Part of a small language model's weights.
Size: 12 layers, 2 heads of 64, MLP 448 SwiGLU, vocabulary 2048.
MLP neurons of a small language model. Each row is named by its layer, matrix (gate and up: input weights; down: output weights) and neuron, and shows model dimensions 16-111. Each number is 128 + 32 x the weight over its row's rms, rounded and kept within 0 to 255. Numbers have three digits each. A neuron's up and down rows have the sign that makes its largest values positive.
Before each neuron's rows, "fires after" lists the tokens most often just before its 100 highest values on Wikipedia text that the model never trained on; "fires on" lists the tokens most often at its 100 highest values on Wikipedia text that the model never trained on.

fires after: "ese", " man", " La", " c", " L", "ag"
fires on: "ur", "ag", "m", "om", "ement", "aw"
L4.gate350:130127083115139099139136179092175114137164137099132132112153130144140109172156077135127179097168083171148172142111163166092076185105175151101154089100146152163042074093152114098132148110153116151134085093107185159106128138132106068117139160129145128112198153127132138119116110192120135193
L4.up350:136108086151140126136146108147148133128141158097150132147205160093160135145076112136115104163111070117122136123104111095147179129135175111097186104127179080149160122091103120141148070137224042095112165102139140126103131068104151121150125159109145173082067159129108177114129162159131104109
L4.down350:095124115166133204138077188163156157131105165196112103143116133133201144123127102105106115122112145183064059080113156165065132104119157125140165081083177120106117192196103202159131099109102175107155131161104119141145129136167130125152140139114104149111089133096099142118125127094116121130

fires after: " s", " l", " f", " sign", " pr"
fires on: "ed", "at", "ar", "3", "s"
L5.gate366:106145126146100096175164078114148103166100157080070101085178087122131075125102113154157148130078061141137215135124160089115083072106136101168106133107168157131095136032145184130126105166118050116115063155134114113113153123174080095176101164079179106199154094076154116111103090153116154127
L5.up366:106130063119116111133169120113113119176135133198122139088116096171140072117065181140175139132069130174103164155120095172107127110154089140127091083149161188140126140110109196140085167175162098114152128126134095125188169114168146125107121103093117126139167107100093173159102173134127130119
L5.down366:220127082120191147094140174054087105087133112156140178138113137128124182096103145101139161185148129121120137124160142157088080153135185155082177111106134086138133155146158123088156098135113186129158161078148100121099176142094124154178163115169091134110067157148189126113149163115111131096

fires after: " st", " play", "m", " Sm", "w", " Act"
fires on: "ith", "ers", "or", "ond", "ill", "and"
L3.gate324:183100147131103154121117151135189200094122069104158073165092115148126189131134131099114103102172087114152128129080123122094081137116176134078099125163122107128145139163124156109147075145151137018094179184113077163083123074121142138089165091154134087135148141132087143133110073185156102088
L3.up324:130091112102144143136132067163115088185154143129163104138104115125113085138099065110138097157179130107135203068040144101114137066163153103156103104148147112126138132065082078101168091194130066077166120074114094133104165139094142109197129107130099131169077097143101149103172137125135129100
L3.down324:100118117124115107148127133095204116076123123120119097093090200081059123202137131162102173120106133134119142100124173168132161065144162112129132143139106164082129150128187116171136169127116086151192120148154142160107121122084133108119121079153133127123165170136128117097089170127102172164

fires after: " mat", " ar", " a", " Ar", "-", "s"
fires on: "ch"
L3.gate357:159111128116073165090195118128134157143120145113154081141163115105136168196156157170143126141121138059149162215089094065100129145120175124197066060132156096093147174069164117137167134144178158169175076109142101186131132081108143149159129177152051114144124112188147161130160050139144070141
L3.up357:151105086077086156159139144126132111085142156123144121090080068114202060148160181157147123136175070135124155124138112122115122158063137143168106097162080187139111117073083150129108106119165188112134144131087099084102120130122149082163176087113139171210163172147139117147170125116097082174
L3.down357:027179147137069144134138083117151164114132070169114120080119086107113167089156144125195131112099154114187109133117125127156087124129186093152126125137081139137091121123107145114194134115202098086101131139103084132156141144068182119118157144175112138142111080128092056144113160130150162106

fires after: " F", " A", " sub", " g", "The", "Q"
fires on: "re", "se", "ue", "p"
L4.gate268:098123159146131110103115110126113154139091174058113133158107127160058071127161148162105127080165137117065142156095216099182094182207103115106177088168104144108081132084128107128177152104140123105109141127079126129104101185151146180117151213116168136156148133080084137108098109088129156194
L4.up268:125129144100112160095086137172127137125156180141091107102175089143095106164160159121100130129156080153116145090118085079108098154137096104158130094128162093148065156150132137121158170113149099177077107110191167131151127156116065084096141118121133174107123113009153188135126121130175140046
L4.down268:162177100135125092185176123161114191140132135124176182101083118099130165144115098225150132107146167104072113117110166096106120115119107165141129134125066144141054129104069161124075105185124174198173117045121123134111167135148120130133144123136132190122137130111128082145149111135170125097

fires after: " A", " bro", " d", " rem", " M", " D"
fires on: "mer", "ary", "om", "ther", "or"
L3.gate241:089122128125063063073176170129123061137124094182120136074148105108125151162090153110159080126123119128142164107123090068120111204146117170136106134171189163139060104171166108153156107148150096163106108139149176153112113114096175197130124142157139077086173180113166147166058122102147160125
L3.up241:174143123155147138087126135103166127092134150131163151202135092147144055167140181187104089163162128175123115137083058111145091177133084145135126142127119163109135169154144124139153148138174151159170182114145090146175136111146109141149167150149120204149121165128118124162103074114137126130
L3.down241:134136146100096111115120122124083128154138178090098133127109143202105126157160061164083156073129107110116046149129173165120112068089098095100141100096117168143126057126133147125136117104067123204105136184152135085121172104174118063135164101088144133100092119110132121138082100089121138111

fires after: "ther", "ath", " co", "b", "ort", " place"
fires on: "ast", "b", "n", ",", "f"
L9.gate30:110080126093086094102127134172063138166155084144129130109152166106179131166120095131090108122138148178147118098116123178195109057154139146113093101144141158185128115162094118113177133165116154121184172191130133137158119120072164134079117144089097090172172099083108170115128144160122132090
L9.up30:096113173091150095089142176135110160098112150144092163154190087125134097120162127153151113148122070152117129177153124148177195162106133134066152122126116095131129141099132085121141115171133106121190097145113166084083140138115063148133147076123118104101144115209125110148202063115206091161
L9.down30:150190127123124139136064191118102138189129118158138140131180148104176173086138198190118062156122143108135106123095093098115127151146080146104137095090113074061152091124101134146116152088180160141159148204159116065108116126110168112113142161151079160080075147112080102082102140142147153139

fires after: " m", " M", " sim", " |", "ir", " ind"
fires on: " Or", "ul", "us", "ur", "el"
L5.gate387:110123142170088152091153127118191099107131080073091212125109096120111090148159137112126138099113170075123119159111162092145161084152106102139136151077147194149108187124151177178140083122133098125126124120098112154105130088136069139145145070128156093161121158152128153101105088139070120096
L5.up387:092135153160034118143143136102197134110103131057170077144122125052120111126148136115137100109124112142131129146151126125115101168153133116165111058149157117197064167117154163140173152140126111106089128077135144167074136130108144183149138157192121076081120124164115161160064063092091129150
L5.down387:170146171095120165098107116135150096052117151127219205125127161133120089117119122119187091129031121144129164128083157100102050186079117132090048095138141130197137150140114143179137128112149145120142118132098162082153136086175134074168158104106150177131120167112128138110102143121089108133

fires after: " l", " L", " ex", "im", "h", "en"
fires on: "aw", " served", "and", " District", "w"
L5.gate403:166174086105079095149189133172109135122168191126144117063116106169129106101139122076088117116112125096098137068135159103121110143140120117192170134172089161158118118116122187158105100113158102118172095139156128119098040123047144155159096090062143132052153119123073136071132072130085142111
L5.up403:119103080090143132177184168100103140155156147153170159080139106135127096136149167112108164142133105119133135146147073150149120183161115149138171068123086094122103108133128202176115090200076131116111081128158137153140167124104178132172185104111073108112121072140106114075131094155071122143
L5.down403:113125104123127172110105133098099130154117081160107190101172153083169158125186168143145139153120090219127115152117104095119157186146090136105103161072147083123106144150059142094111129131158174115112112132107172134095187095182153132149089138139105120140117112078140072170109079109165124145